Weights of a small GPT-style language model, trained from scratch on English Wikipedia.
Size: 10 layers, width 192, 3 heads of 64, MLP 768 squared ReLU, vocabulary 1336.
Architecture: RMSNorm before each block, rotary positions, no biases in attention or MLP, untied embeddings, normalized queries and keys, capped logits.
MLP neurons of a small language model. Each row is named by its layer, matrix (down: output weights) and neuron, and shows model dimensions 48-111. Each number is 50 + 12 x the weight over its row's rms, rounded and kept within 0 to 99.
Before each neuron's rows, "fires before" lists the tokens most often just after its 100 highest values on Wikipedia text that the model never trained on. A number after a token or word is its count.

fires before: " " 31, "\n" 11, " |" 9, " −" 4, " +" 4, ")" 4
L6.down600:54 44 60 40 63 52 38 51 42 61 37 41 59 58 73 46 49 43 51 60 51 37 36 74 48 60 32 70 29 44 43 33 39 25 71 44 44 69 50 47 40 31 49 43 46 49 50 38 24 67 60 63 32 51 41 42 51 39 54 65 52 56 37 48

fires before: " " 67, " a" 4
L2.down65:47 53 60 57 37 48 51 41 48 65 54 58 62 57 27 45 64 65 56 72 39 52 38 53 55 59 40 52 72 52 48 61 51 51 63 61 66 65 55 65 76 65 62 33 68 56 43 43 58 42 31 33 51 49 49 78 68 58 49 43 43 55 36 55

fires before: " " 31, " in" 13, "N" 10
L4.down130:60 75 63 39 31 34 49 27 40 61 53 61 51 68 50 58 36 38 49 52 52 49 48 48 59 46 34 48 67 40 57 66 62 64 57 47 35 41 61 42 65 53 52 65 42 69 65 64 43 66 31 68 53 58 41 55 55 45 76 48 45 52 58 50

fires before: "The" 16, "===" 10, "A" 9, "-" 9, "T" 5, "S" 5
L2.down183:45 53 63 60 29 45 64 37 47 59 63 48 54 51 53 27 59 53 62 57 43 34 50 32 52 46 57 43 56 30 47 54 63 41 55 50 35 40 41 58 42 57 32 48 40 39 49 85 15 62 61 31 58 60 55 46 52 38 52 52 50 66 50 42

fires before: " |" 33, "s" 13, "–" 11, "ion" 4
L2.down49:70 53 34 46 35 49 48 56 41 47 53 64 57 43 53 30 57 33 36 55 46 47 43 53 24 54 53 55 59 49 38 59 62 41 35 49 46 50 46 48 59 80 66 38 37 69 70 51 70 56 47 36 49 28 44 43 26 59 65 35 37 25 44 58

fires before: "==" 18, "===" 17, "=" 8, "The" 7, "P" 5
L2.down740:55 49 59 58 27 44 63 39 62 51 36 40 46 62 55 51 50 66 64 65 52 34 51 42 41 46 46 56 68 45 66 52 64 35 64 44 36 59 30 52 61 47 48 59 52 45 47 65 57 63 72 45 49 44 64 50 58 48 55 59 55 64 46 39

fires before: " |" 35, "%" 13, "." 7, ";" 5, "1" 4
L2.down733:40 50 44 47 57 57 47 44 58 50 54 44 52 60 30 46 31 55 48 40 34 48 29 67 61 49 41 65 63 58 43 34 48 57 55 54 76 60 45 53 38 81 37 71 56 57 42 45 40 47 37 45 54 59 60 45 37 56 49 52 49 40 42 61

fires before: " |" 51
L4.down663:63 79 59 59 45 71 52 73 45 21 62 61 55 56 64 57 43 44 49 54 47 71 68 59 41 31 66 44 55 59 63 47 34 65 61 72 42 59 46 53 49 43 51 50 48 58 61 44 28 58 52 46 49 78 46 47 58 51 61 59 48 50 47 36

fires before: " is" 18, " " 14, "\n\n" 13, " was" 12, "\n" 12, " and" 6
L2.down255:51 52 70 55 42 51 46 64 50 40 68 49 48 64 45 48 52 35 35 51 39 41 59 38 32 59 47 36 53 71 67 40 63 45 42 66 67 41 66 47 55 36 78 39 50 70 65 63 52 63 46 68 38 47 43 43 50 35 32 61 63 44 39 44

fires before: " " 45, "," 7, "ite" 5, "u" 4, " to" 4
L6.down722:38 28 36 57 40 55 53 63 31 45 54 55 56 56 69 22 55 43 36 57 53 39 44 76 48 55 65 70 35 48 41 65 44 39 51 30 54 57 40 62 56 47 48 73 63 70 61 43 44 49 50 49 31 63 48 53 53 68 40 58 35 55 63 50

fires before: "=" 39, "-" 22, "In" 7, "P" 4, "===" 4
L4.down381:55 51 53 40 37 47 74 30 58 53 58 70 29 72 52 57 45 59 56 34 51 54 45 46 31 39 70 54 56 47 86 73 62 31 65 44 20 60 61 47 61 41 54 46 55 32 47 70 52 63 67 47 32 45 45 47 36 44 43 53 68 69 45 30

fires before: " " 57, " T" 6, " M" 5
L6.down628:46 72 85 53 57 33 46 49 60 62 58 72 53 56 43 51 44 38 75 55 32 52 41 74 54 49 49 49 45 57 41 36 73 56 48 37 65 70 53 38 47 60 51 45 64 51 55 61 52 52 77 34 68 73 48 50 51 30 51 48 44 43 61 24

fires before: " |" 38, "ation" 6, " h" 5, "ate" 4
L2.down320:63 65 32 59 48 58 62 39 47 50 36 30 37 70 60 55 51 62 58 46 48 45 54 30 35 54 65 43 42 47 39 43 41 35 52 57 66 63 66 50 55 52 43 62 35 36 55 29 48 54 46 64 62 52 45 48 34 56 58 26 53 52 50 58

fires before: "," 52, " –" 5, " |" 5, "." 4, "\n" 4
L2.down198:49 49 45 65 42 33 66 48 48 74 37 60 52 56 50 44 18 54 60 30 54 37 38 63 60 57 44 49 56 30 32 37 66 50 55 34 63 71 29 49 61 65 50 33 44 35 32 37 62 35 33 48 51 31 58 43 36 54 55 45 54 31 58 65

fires before: " " 26, " in" 14, "98" 8, " the" 6, " on" 4, "97" 4
L2.down343:42 51 59 70 39 65 52 27 46 41 60 50 48 36 29 52 52 36 70 44 36 69 57 71 58 48 67 43 64 49 64 45 51 49 64 72 65 52 50 42 45 55 55 46 58 51 44 46 31 25 52 42 36 53 54 31 39 68 46 35 43 58 86 54

fires before: " " 63
L2.down451:42 60 64 48 60 25 53 62 49 55 59 26 36 34 46 29 28 53 71 38 51 39 47 60 50 38 42 37 60 37 48 73 40 55 50 74 58 38 54 56 43 50 31 46 64 50 40 45 63 57 51 24 66 44 37 53 55 47 33 70 52 50 70 53

fires before: "5" 25, " m" 9, "7" 8, "8" 8, "6" 7, "4" 7
L6.down316:55 76 38 68 36 58 58 43 68 48 54 78 38 43 51 50 43 32 50 45 33 69 53 41 60 26 48 46 37 46 51 41 57 72 48 27 68 47 27 43 50 51 23 38 34 49 40 72 45 53 34 30 60 29 41 60 53 57 35 38 62 47 51 42

fires before: "s" 20, "ru" 17, "e" 6, "ri" 6, "al" 5, "ad" 4
L4.down223:81 32 48 46 50 43 62 41 51 41 53 65 45 57 43 63 54 55 62 40 50 56 35 64 38 61 52 52 51 41 59 44 71 47 17 63 64 47 76 55 41 52 36 34 65 66 28 48 42 36 55 39 52 37 36 44 35 54 67 49 44 54 56 29

fires before: " |" 47, "." 5, " (" 4, "," 4
L4.down625:33 46 57 56 38 57 72 27 41 48 44 37 45 50 39 64 58 46 55 46 53 61 63 67 49 59 66 57 68 52 49 49 37 27 54 76 49 39 20 45 55 49 37 52 54 50 39 57 60 57 48 58 69 39 53 41 30 60 40 48 40 43 43 74

fires before: " the" 48, " a" 6, " " 5
L4.down357:47 70 55 58 56 54 50 19 68 53 46 59 49 39 50 44 52 25 58 63 47 49 70 50 57 36 48 62 55 45 49 46 66 52 54 30 45 59 59 51 35 43 50 54 42 45 55 34 37 42 98 59 63 61 23 62 35 65 54 33 52 80 55 50

fires before: " " 33, " |" 16, " T" 13, "\n" 10, "ation" 5
L2.down691:56 40 45 49 34 49 42 45 46 49 56 58 57 57 66 47 47 49 57 49 75 33 58 56 51 63 66 58 50 35 54 40 37 36 38 58 53 66 60 64 50 33 54 50 37 52 74 29 59 43 57 51 61 63 36 29 22 51 40 39 41 61 36 46

fires before: "-" 24, "|" 18, "ed" 4, " Team" 4, " D" 4, " P" 4
L2.down55:44 55 47 34 52 61 68 39 57 56 47 48 45 40 45 35 45 56 43 35 59 59 33 29 58 38 59 41 64 45 41 56 63 43 52 55 28 58 49 50 28 61 37 24 56 43 42 46 67 46 50 43 66 60 70 40 36 39 45 25 22 47 39 30

fires before: " " 39, " H" 11, " (" 4, " S" 4, " D" 4
L2.down634:36 67 39 50 51 28 38 41 37 40 62 42 51 54 68 38 38 62 46 71 60 34 52 41 54 33 36 46 46 54 44 58 57 41 51 60 34 45 46 47 51 54 23 58 82 68 51 52 49 28 74 46 71 56 41 41 56 36 44 58 47 39 58 50

fires before: " |" 24, "ep" 10, "N" 8, "p" 4, " " 4, "c" 4
L2.down341:57 50 53 55 39 46 78 43 42 46 59 64 61 46 59 60 61 40 61 48 44 41 43 36 47 58 40 44 52 66 48 53 54 59 38 33 51 37 53 45 45 67 28 57 35 50 59 37 53 83 30 60 34 40 38 49 47 58 42 48 61 52 67 56

fires before: "|" 82, "|---|---" 9
L2.down377:57 50 61 57 62 51 59 29 55 78 48 70 51 48 42 53 53 39 50 34 51 59 60 45 64 81 42 43 50 37 30 59 43 52 56 30 47 47 38 32 39 53 67 20 40 53 52 58 66 43 48 61 48 53 60 65 64 20 49 39 43 59 47 48

fires before: "The" 21, "-" 14, "A" 10, "In" 5, "===" 5
L2.down552:31 70 52 47 38 40 49 45 48 49 73 56 60 58 54 23 61 51 46 52 58 30 57 46 45 76 51 69 55 20 61 72 67 54 52 57 53 56 49 55 43 46 40 47 18 50 44 60 41 52 41 39 47 45 58 44 60 54 35 52 46 64 30 41

fires before: " |" 30, "s" 12, " " 5, " h" 4, "al" 4, "otes" 4
L2.down364:45 41 37 46 36 28 39 48 50 60 40 49 47 52 56 66 40 61 55 42 64 56 50 35 33 59 28 62 34 33 61 50 71 47 51 71 67 66 59 64 66 52 45 37 21 49 39 34 52 33 57 45 47 44 57 53 49 56 51 46 48 51 62 45

fires before: "," 51, "." 25, " and" 4
L2.down26:45 51 43 42 53 46 59 59 79 47 30 51 49 35 46 43 38 74 54 52 57 36 38 34 49 47 44 42 46 54 20 44 31 18 54 22 41 57 32 52 42 64 46 60 40 46 49 67 70 38 29 61 59 54 53 50 30 79 39 43 40 57 67 53

fires before: " |" 32, "%" 21, "." 13
L6.down615:42 29 39 59 43 52 51 61 45 58 41 56 40 57 49 74 33 56 71 67 73 67 34 79 32 72 47 82 61 42 69 50 44 66 31 48 60 59 54 43 41 48 38 48 64 39 44 48 58 52 48 40 64 28 48 36 55 62 56 81 54 58 49 27

fires before: " " 20, " the" 13, "\n\n" 12, "is" 5
L4.down584:37 63 58 17 70 41 50 54 71 33 69 59 35 36 56 53 63 59 56 33 55 65 60 23 48 60 55 59 52 61 31 76 54 44 62 42 46 47 50 57 59 33 62 44 29 30 45 44 31 45 55 42 47 59 48 51 60 48 38 46 64 50 65 58

fires before: " " 43, " T" 11, "\n" 11
L2.down385:40 44 33 49 43 59 62 51 42 54 52 34 36 56 32 73 54 56 43 68 72 71 90 50 38 54 67 56 36 55 29 34 51 34 50 63 42 57 50 41 46 38 45 43 38 65 61 39 52 35 39 50 77 45 33 56 63 77 29 28 44 41 47 47

fires before: " a" 33, " an" 17, " " 6
L6.down625:53 57 78 45 70 61 60 47 46 44 52 43 60 59 46 39 37 38 57 38 39 33 41 50 32 56 54 32 51 50 46 57 31 24 29 60 44 46 40 48 58 55 51 65 34 43 50 63 63 42 38 56 30 61 44 65 49 29 54 46 50 49 27 44

fires before: "," 32, " " 28, "\n" 8, " (" 4
L4.down167:44 58 70 46 43 52 51 79 56 47 51 42 37 56 52 44 42 48 46 44 39 72 69 45 41 65 57 39 79 49 41 62 38 59 54 18 32 57 45 46 56 56 70 53 62 76 44 56 32 53 48 44 53 42 64 62 43 63 49 21 53 48 50 67

fires before: "\n" 37, ":" 15, " |" 11, " (" 10, "\n\n" 6
L2.down24:49 59 37 52 28 60 57 39 51 51 37 57 40 52 34 46 50 57 33 32 48 56 28 59 54 35 45 49 57 69 58 49 35 56 51 52 38 60 34 53 55 44 31 40 72 64 38 57 45 51 49 54 59 52 71 60 53 42 52 40 19 67 50 42

fires before: "The" 17, "-" 12, "===" 9, "A" 8, "B" 7, "M" 5
L2.down568:39 49 44 50 25 44 52 39 48 53 68 58 53 39 52 31 62 46 60 58 45 26 67 42 43 38 58 47 56 30 57 68 71 47 62 40 46 44 54 61 46 54 32 56 37 43 53 72 15 51 52 46 52 56 59 51 53 40 53 43 57 59 44 52

fires before: "\n" 50, " " 29, " —" 6
L4.down699:71 57 39 48 48 35 49 54 72 41 19 47 63 38 30 58 48 46 39 37 51 62 54 50 59 50 53 19 68 53 61 56 41 53 60 36 59 56 55 44 55 48 49 57 33 40 48 48 51 64 32 56 40 40 48 76 49 60 53 51 54 53 44 60

fires before: " |" 27, "–" 21, ")" 16, ":" 7, " (" 6
L2.down458:65 28 35 43 50 24 57 44 64 53 45 52 42 68 80 58 48 37 60 45 67 44 46 62 49 62 39 37 61 52 46 57 43 73 27 50 29 56 46 44 39 50 67 31 39 60 66 45 57 52 30 66 47 42 57 56 39 49 35 45 72 62 54 55

fires before: "00" 20, "resent" 9, "000" 8, "020" 6, "024" 5, "006" 5
L2.down337:67 69 51 67 51 39 37 50 62 46 57 32 76 45 62 37 44 50 68 54 52 57 61 31 43 38 42 60 56 25 37 31 45 39 64 41 57 44 60 40 46 46 52 63 34 49 59 48 63 66 56 55 66 58 64 52 63 64 33 43 41 44 38 62

fires before: " |" 44, "ce" 4, "S" 4, ";" 4
L2.down619:45 54 60 64 48 48 64 38 44 64 48 58 37 48 32 64 24 38 44 62 42 49 47 46 54 54 43 49 51 49 43 65 52 44 32 38 60 42 51 42 44 48 47 38 60 37 56 63 42 44 55 49 42 47 43 66 34 53 50 55 45 27 48 39

fires before: " " 54, ")" 6, "0" 5
L2.down701:56 60 61 52 41 49 66 42 56 70 69 32 46 46 32 50 42 35 56 55 29 56 54 80 69 49 70 38 57 50 41 45 44 38 68 47 67 63 46 35 56 60 44 50 58 50 57 52 54 31 45 29 61 23 48 44 39 78 51 47 53 63 66 59

fires before: " |" 63, "." 17, "," 7
L4.down188:61 54 47 63 67 59 78 44 43 56 62 58 34 60 35 63 43 50 61 64 49 57 43 58 40 46 55 67 39 58 35 50 49 38 58 62 51 37 47 61 42 50 31 50 58 35 66 39 51 64 61 44 66 57 25 46 50 53 62 44 48 66 53 67

fires before: " " 57, " the" 4
L6.down745:38 49 55 51 65 41 54 51 67 66 73 62 49 39 48 51 84 48 51 51 53 33 63 52 67 58 66 52 44 37 54 61 38 57 64 28 57 79 46 51 40 55 61 43 19 49 68 40 54 59 66 59 45 45 30 55 27 40 40 44 83 55 41 49

fires before: " |" 39, "–" 15, ":" 14, "\n" 12, "," 6
L2.down89:55 43 43 45 36 32 59 58 50 42 50 38 52 70 75 28 30 43 47 45 58 51 53 36 56 41 35 53 69 44 49 28 55 55 50 57 54 53 41 44 40 49 67 47 53 45 46 44 54 55 19 41 45 67 37 58 51 26 37 40 53 64 58 66

fires before: " |" 65, "1" 13, "." 6
L6.down465:65 41 32 52 37 66 59 30 50 47 42 60 64 64 44 48 53 53 51 64 16 48 68 57 46 33 47 71 32 58 41 50 39 56 28 49 75 56 58 28 41 52 48 49 58 45 58 45 68 76 44 58 44 48 50 46 47 44 48 51 43 55 66 54

fires before: " " 27, " /" 19, "50" 7, "er" 4, " v" 4
L2.down729:52 69 52 47 48 59 47 45 52 34 27 71 50 56 47 36 17 41 39 41 63 50 46 69 43 50 49 35 64 32 66 66 47 50 66 44 25 68 42 34 39 60 58 45 57 51 59 54 55 58 44 45 37 50 56 60 41 72 37 41 65 74 57 55

fires before: " |" 19, "00" 17, "000" 6, "9" 4, "011" 4
L2.down471:39 35 62 69 51 25 48 54 46 55 33 46 49 68 58 42 58 40 52 32 56 40 52 44 33 27 33 54 60 21 52 61 55 45 64 32 48 54 41 64 49 62 62 58 28 46 62 64 71 56 46 31 50 60 45 55 64 61 45 41 64 56 54 51

fires before: ":" 28, " " 17, "\n" 16, " (" 11, " by" 4
L2.down514:61 56 37 30 45 47 37 52 66 68 56 36 16 55 31 31 42 31 41 53 37 44 45 57 60 50 51 46 65 46 50 55 51 34 66 58 57 45 69 47 59 65 38 48 44 36 62 36 55 51 59 44 65 26 54 46 46 54 62 60 50 45 50 25

fires before: " " 35, "7" 7, "0" 6, "-" 6, "5" 4
L2.down157:39 73 39 58 45 39 44 51 59 42 63 53 45 46 36 32 24 52 50 44 69 53 66 69 56 40 34 37 76 45 56 54 69 25 67 55 59 55 32 55 51 62 42 32 44 61 49 56 46 40 38 45 48 31 49 46 72 47 59 50 29 40 27 27

fires before: "ed" 49, "s" 7, "ary" 5, "ican" 4, "ts" 4
L6.down68:56 54 43 48 52 34 52 47 52 43 46 38 55 63 37 50 51 20 52 44 40 53 49 28 83 59 41 57 37 60 30 35 66 47 53 63 57 51 32 60 37 40 61 32 32 36 59 42 49 46 48 31 50 51 79 49 72 53 56 50 54 35 69 43

fires before: "|" 33, "|---" 18, "." 11, "|---|---|---|---" 8, "|---|---" 7
L2.down754:49 38 43 74 56 64 52 33 59 48 51 50 51 65 48 55 39 59 60 32 53 69 55 79 51 54 37 53 71 24 32 46 50 86 57 60 74 37 32 38 36 60 64 58 29 50 25 76 63 56 38 26 55 51 53 50 68 40 27 31 43 58 67 40

fires before: " " 53, " -" 17
L4.down573:27 61 27 48 28 68 37 66 64 39 54 55 32 52 47 46 42 43 44 62 54 61 63 48 55 38 66 69 48 42 49 63 34 53 62 30 48 42 39 83 61 48 53 57 67 47 59 40 38 47 76 55 59 67 55 38 41 58 60 50 72 35 55 55

fires before: " " 83, "," 4
L4.down442:58 64 56 67 53 51 68 46 57 47 44 51 51 63 30 45 21 47 38 37 19 51 41 36 55 38 56 53 44 72 32 57 32 58 48 65 71 63 21 54 45 47 53 71 36 53 45 58 41 72 41 60 42 58 59 58 48 50 43 50 55 60 47 45

fires before: "8" 13, "5" 10, "6" 8, "7" 8, "3" 7, "4" 6
L4.down366:61 72 40 44 49 54 58 47 57 63 50 74 31 58 50 53 51 56 52 62 46 69 68 57 45 54 55 51 35 67 47 63 78 33 57 66 71 55 52 53 38 48 40 38 37 58 52 30 44 66 28 37 55 58 51 58 43 60 35 49 44 51 46 54

fires before: ":" 27, "\n" 21, " (" 6, "\n\n" 4, " " 4
L2.down409:56 61 36 41 48 38 52 40 57 49 68 64 69 46 57 26 39 55 35 37 47 43 37 45 56 41 67 63 49 43 43 69 52 59 59 47 60 44 31 51 61 36 39 66 32 66 41 59 63 60 59 58 46 53 62 53 44 59 45 38 56 45 71 36

fires before: " " 23, "|" 21, " M" 6, " T" 5, " H" 4
L2.down594:59 44 65 74 50 43 51 48 39 51 62 62 57 63 63 46 42 65 71 60 51 50 62 61 49 42 64 66 67 53 47 35 43 51 55 40 64 72 30 65 37 60 60 55 45 38 66 64 50 61 83 52 45 57 50 71 44 61 53 41 54 45 58 29

fires before: " " 28, " T" 8, "\n" 7, "mer" 4, " f" 4
L2.down151:41 45 53 59 47 60 44 49 52 54 53 68 46 52 46 39 49 61 48 37 49 64 49 60 55 48 62 66 47 60 50 49 71 49 49 28 46 45 34 59 66 47 36 71 51 54 40 44 31 52 42 45 39 47 60 45 48 60 51 35 42 41 51 36

fires before: " |" 45, "." 10, "%" 6, "," 6
L4.down149:53 58 42 59 60 54 59 39 29 42 37 40 37 65 48 69 31 45 41 46 46 67 49 59 39 58 73 61 68 46 46 66 55 49 54 48 68 40 56 48 28 75 40 71 49 37 56 56 50 59 42 43 66 54 55 19 60 67 67 54 23 48 50 41

fires before: "\n" 28, " " 28, "\n\n" 6
L6.down329:45 48 21 64 62 56 53 39 70 60 34 56 47 66 72 57 60 44 34 43 28 45 60 59 41 45 42 51 35 44 55 67 52 48 56 51 35 52 39 69 40 44 48 51 61 38 43 75 52 64 55 41 24 38 56 58 43 43 39 55 52 61 48 73

fires before: "|" 26, "ing" 16, "\n" 14, "-" 5, "w" 4
L6.down326:65 60 41 52 46 54 52 50 52 42 68 51 48 62 49 59 34 63 40 38 64 71 55 38 41 62 43 47 49 44 40 43 43 54 52 44 55 44 53 35 43 69 34 47 57 41 43 43 51 65 60 39 63 60 55 32 49 41 58 48 47 59 55 43

fires before: " " 55, " T" 6, " $" 4, " Min" 4
L4.down73:35 76 44 56 45 43 38 53 56 38 41 74 38 52 52 58 46 43 61 56 50 52 57 59 60 60 52 50 69 43 52 57 60 42 33 43 45 52 54 40 48 69 46 51 45 54 46 67 54 69 82 31 55 53 49 60 41 47 57 59 65 53 55 25

fires before: " |" 54, "," 10, "." 7
L4.down187:22 36 40 50 64 68 57 39 50 54 40 42 37 72 34 74 64 44 55 62 44 45 64 55 31 26 59 54 59 54 28 60 40 51 51 84 64 49 32 44 62 55 54 45 52 43 40 23 33 56 55 49 58 67 36 53 55 56 41 36 46 47 41 62

fires before: " by" 27, "." 13, " in" 10, " to" 8, "," 6
L6.down164:48 36 41 50 49 68 80 31 53 41 58 57 69 61 45 45 38 39 67 42 58 62 36 59 50 57 41 60 65 38 51 55 56 51 63 56 60 51 57 37 44 52 55 38 44 65 59 39 63 36 74 46 67 30 59 34 33 53 46 62 42 48 51 53

fires before: " " 23, " in" 11, " as" 9, " the" 8, " by" 6, " to" 4
L4.down274:70 55 17 54 37 37 53 51 51 40 42 64 37 60 59 64 57 75 40 36 34 36 38 48 69 66 54 53 43 23 71 44 35 42 64 60 47 74 43 44 41 42 59 43 50 46 75 66 47 38 83 54 29 67 33 57 52 36 37 63 77 56 50 53

fires before: " " 64, "," 5, "ur" 5, "1" 5, "2" 4
L4.down476:40 42 23 69 50 39 54 65 53 58 53 52 58 35 22 63 64 28 61 42 41 46 67 58 45 27 51 55 52 60 17 47 36 34 40 53 45 65 56 67 58 66 71 62 44 53 40 41 46 51 48 59 50 59 29 38 21 60 28 47 45 46 51 66

fires before: "ed" 17, "ary" 15, "ity" 12, "ar" 10, "ing" 6, " to" 6
L6.down65:24 79 65 39 59 69 72 30 60 21 64 54 58 47 58 34 52 26 58 26 47 62 54 47 50 60 44 75 58 61 41 51 50 56 51 67 52 55 47 36 37 52 59 27 35 35 62 41 31 35 39 40 56 49 42 55 47 49 47 51 55 43 47 54

fires before: " " 32, " T" 8, " v" 7, "\n" 7, "|" 4
L2.down114:50 43 55 50 45 41 46 61 50 49 61 47 34 50 60 23 34 38 37 23 30 68 69 69 62 42 52 59 57 22 70 38 54 67 54 47 45 36 54 38 46 60 51 32 66 68 47 44 57 49 58 52 61 50 43 46 42 51 39 54 61 72 72 39

fires before: "=" 29, "==" 20, "===" 10, "In" 5
L4.down607:41 26 53 78 27 36 65 37 46 51 56 53 64 61 49 45 57 68 55 34 54 21 35 42 44 55 53 65 64 47 43 79 83 64 64 57 44 48 51 42 56 40 42 44 47 27 58 74 60 64 66 38 35 45 53 41 55 48 38 57 38 56 29 35

fires before: "==" 25, "In" 11, "A" 8, "The" 8, "B" 4, "===" 4
L2.down319:55 75 43 52 61 73 21 41 62 41 28 43 50 69 57 68 52 25 53 43 40 45 46 34 41 38 39 47 65 57 63 45 68 47 49 44 57 74 65 59 54 57 66 44 45 35 72 62 24 56 43 49 40 64 59 49 40 50 27 26 43 46 62 49

fires before: "|" 23, "est" 11, "|---|---" 9, "000" 5, " " 4, "|---|---|---|---" 4
L6.down203:66 44 59 57 54 67 50 44 58 49 73 43 38 38 41 48 56 61 46 59 54 57 44 52 44 71 40 50 60 54 43 40 65 37 70 29 42 42 50 50 41 60 36 26 58 43 65 36 92 52 67 58 51 43 41 52 67 39 47 46 47 71 55 29

fires before: " |" 22, "," 11, "." 11, "\n" 7, "-" 5, "–" 4
L4.down333:79 55 37 70 52 66 41 44 52 36 46 37 43 51 49 62 52 72 36 33 47 61 64 77 36 57 56 67 59 49 44 42 47 38 36 35 50 45 58 53 28 50 39 64 33 54 63 49 57 50 59 53 58 53 49 64 51 29 59 64 44 63 60 63

fires before: " |" 36, " " 17, "\n" 9, "0" 8, "\n\n" 4
L4.down547:30 66 40 40 45 33 49 46 46 49 34 41 57 31 34 28 45 55 46 38 45 41 46 32 43 31 64 41 49 58 29 71 38 55 68 49 46 53 59 46 72 35 52 56 48 48 37 66 79 64 60 49 60 50 15 62 67 48 43 57 67 58 46 68

fires before: " |" 57, "s" 6
L4.down611:50 64 56 67 45 39 49 42 57 42 32 71 45 50 23 50 53 46 34 41 49 59 65 64 51 32 64 51 62 60 40 50 82 64 54 72 56 49 56 43 69 60 60 30 59 55 52 61 24 41 62 47 56 75 48 43 43 50 63 45 57 45 59 54

fires before: "1" 33, "2" 20, "re" 6, "b" 4, "'" 4
L6.down338:58 51 53 44 67 56 54 67 53 63 48 50 66 37 39 65 46 52 69 41 46 47 41 59 78 49 30 38 50 31 56 65 50 29 43 34 39 59 66 49 60 51 55 66 34 47 39 58 43 52 59 49 28 54 48 61 41 42 54 65 55 64 39 59

fires before: " |" 21, "98" 12, ")" 7, "99" 7, "–" 6, ":" 5
L2.down551:74 42 34 65 27 42 48 58 38 50 66 36 55 55 58 29 35 44 44 34 34 45 34 44 34 47 46 53 36 67 52 46 57 72 51 31 59 65 39 16 44 31 65 40 52 45 47 44 60 39 30 55 32 46 76 71 37 39 56 42 46 69 50 32

fires before: " " 44, "\n" 14, "ia" 5, "ag" 4
L6.down350:59 26 45 66 50 62 62 34 74 58 56 49 36 42 46 49 52 32 48 49 54 57 68 56 44 65 31 58 39 62 32 61 38 42 66 66 29 53 52 53 34 38 43 57 55 72 41 34 56 63 54 63 45 41 34 47 75 50 43 40 57 47 45 59

fires before: "|" 37, "1" 10, "0" 9, "4" 5, " |" 4, "7" 4
L6.down304:74 36 20 69 62 50 53 65 59 43 53 54 50 48 66 39 41 45 25 44 49 52 64 52 62 45 34 69 56 35 65 61 47 60 48 34 45 48 42 46 70 52 37 46 50 22 46 61 34 24 51 51 47 53 46 51 58 40 60 55 59 58 27 29

fires before: "|" 30, "|---" 18, "|---|---" 7, "|---|---|---|---" 7, " T" 4
L2.down22:52 34 34 69 57 64 44 28 49 52 51 50 38 52 44 56 37 53 56 34 57 70 46 80 55 53 36 59 72 41 23 44 55 67 58 53 63 46 34 43 35 59 57 71 30 39 25 78 52 56 42 26 54 51 50 42 44 57 48 32 31 63 66 42

fires before: " |" 38, "\n" 9, "–" 5
L2.down219:72 51 44 36 46 49 40 51 60 45 49 53 55 47 78 57 31 41 50 50 54 51 54 48 36 31 39 29 46 46 62 60 58 55 46 63 47 29 46 56 30 44 56 51 52 48 70 63 52 64 60 64 41 74 48 48 40 25 58 35 71 56 35 33

fires before: " |" 37, "." 10, "," 7, "%" 5, "9" 5, "'" 5
L2.down244:63 55 45 36 55 57 62 39 54 49 48 39 47 58 46 65 47 28 75 64 48 34 63 54 49 56 53 47 56 34 39 61 51 57 71 56 52 55 32 50 54 34 51 30 54 17 57 51 51 45 66 54 60 40 20 70 50 37 47 60 36 45 47 44

fires before: " |" 33, "|" 15, "\n" 6, "\n\n" 5, "ch" 5, "–" 4
L2.down563:62 39 59 56 60 53 52 55 31 67 22 54 71 75 64 49 49 43 37 38 70 49 53 56 46 68 37 47 58 35 57 63 42 41 57 58 54 27 49 60 54 65 54 29 54 60 71 52 77 47 41 39 41 37 48 56 73 60 61 38 47 44 61 59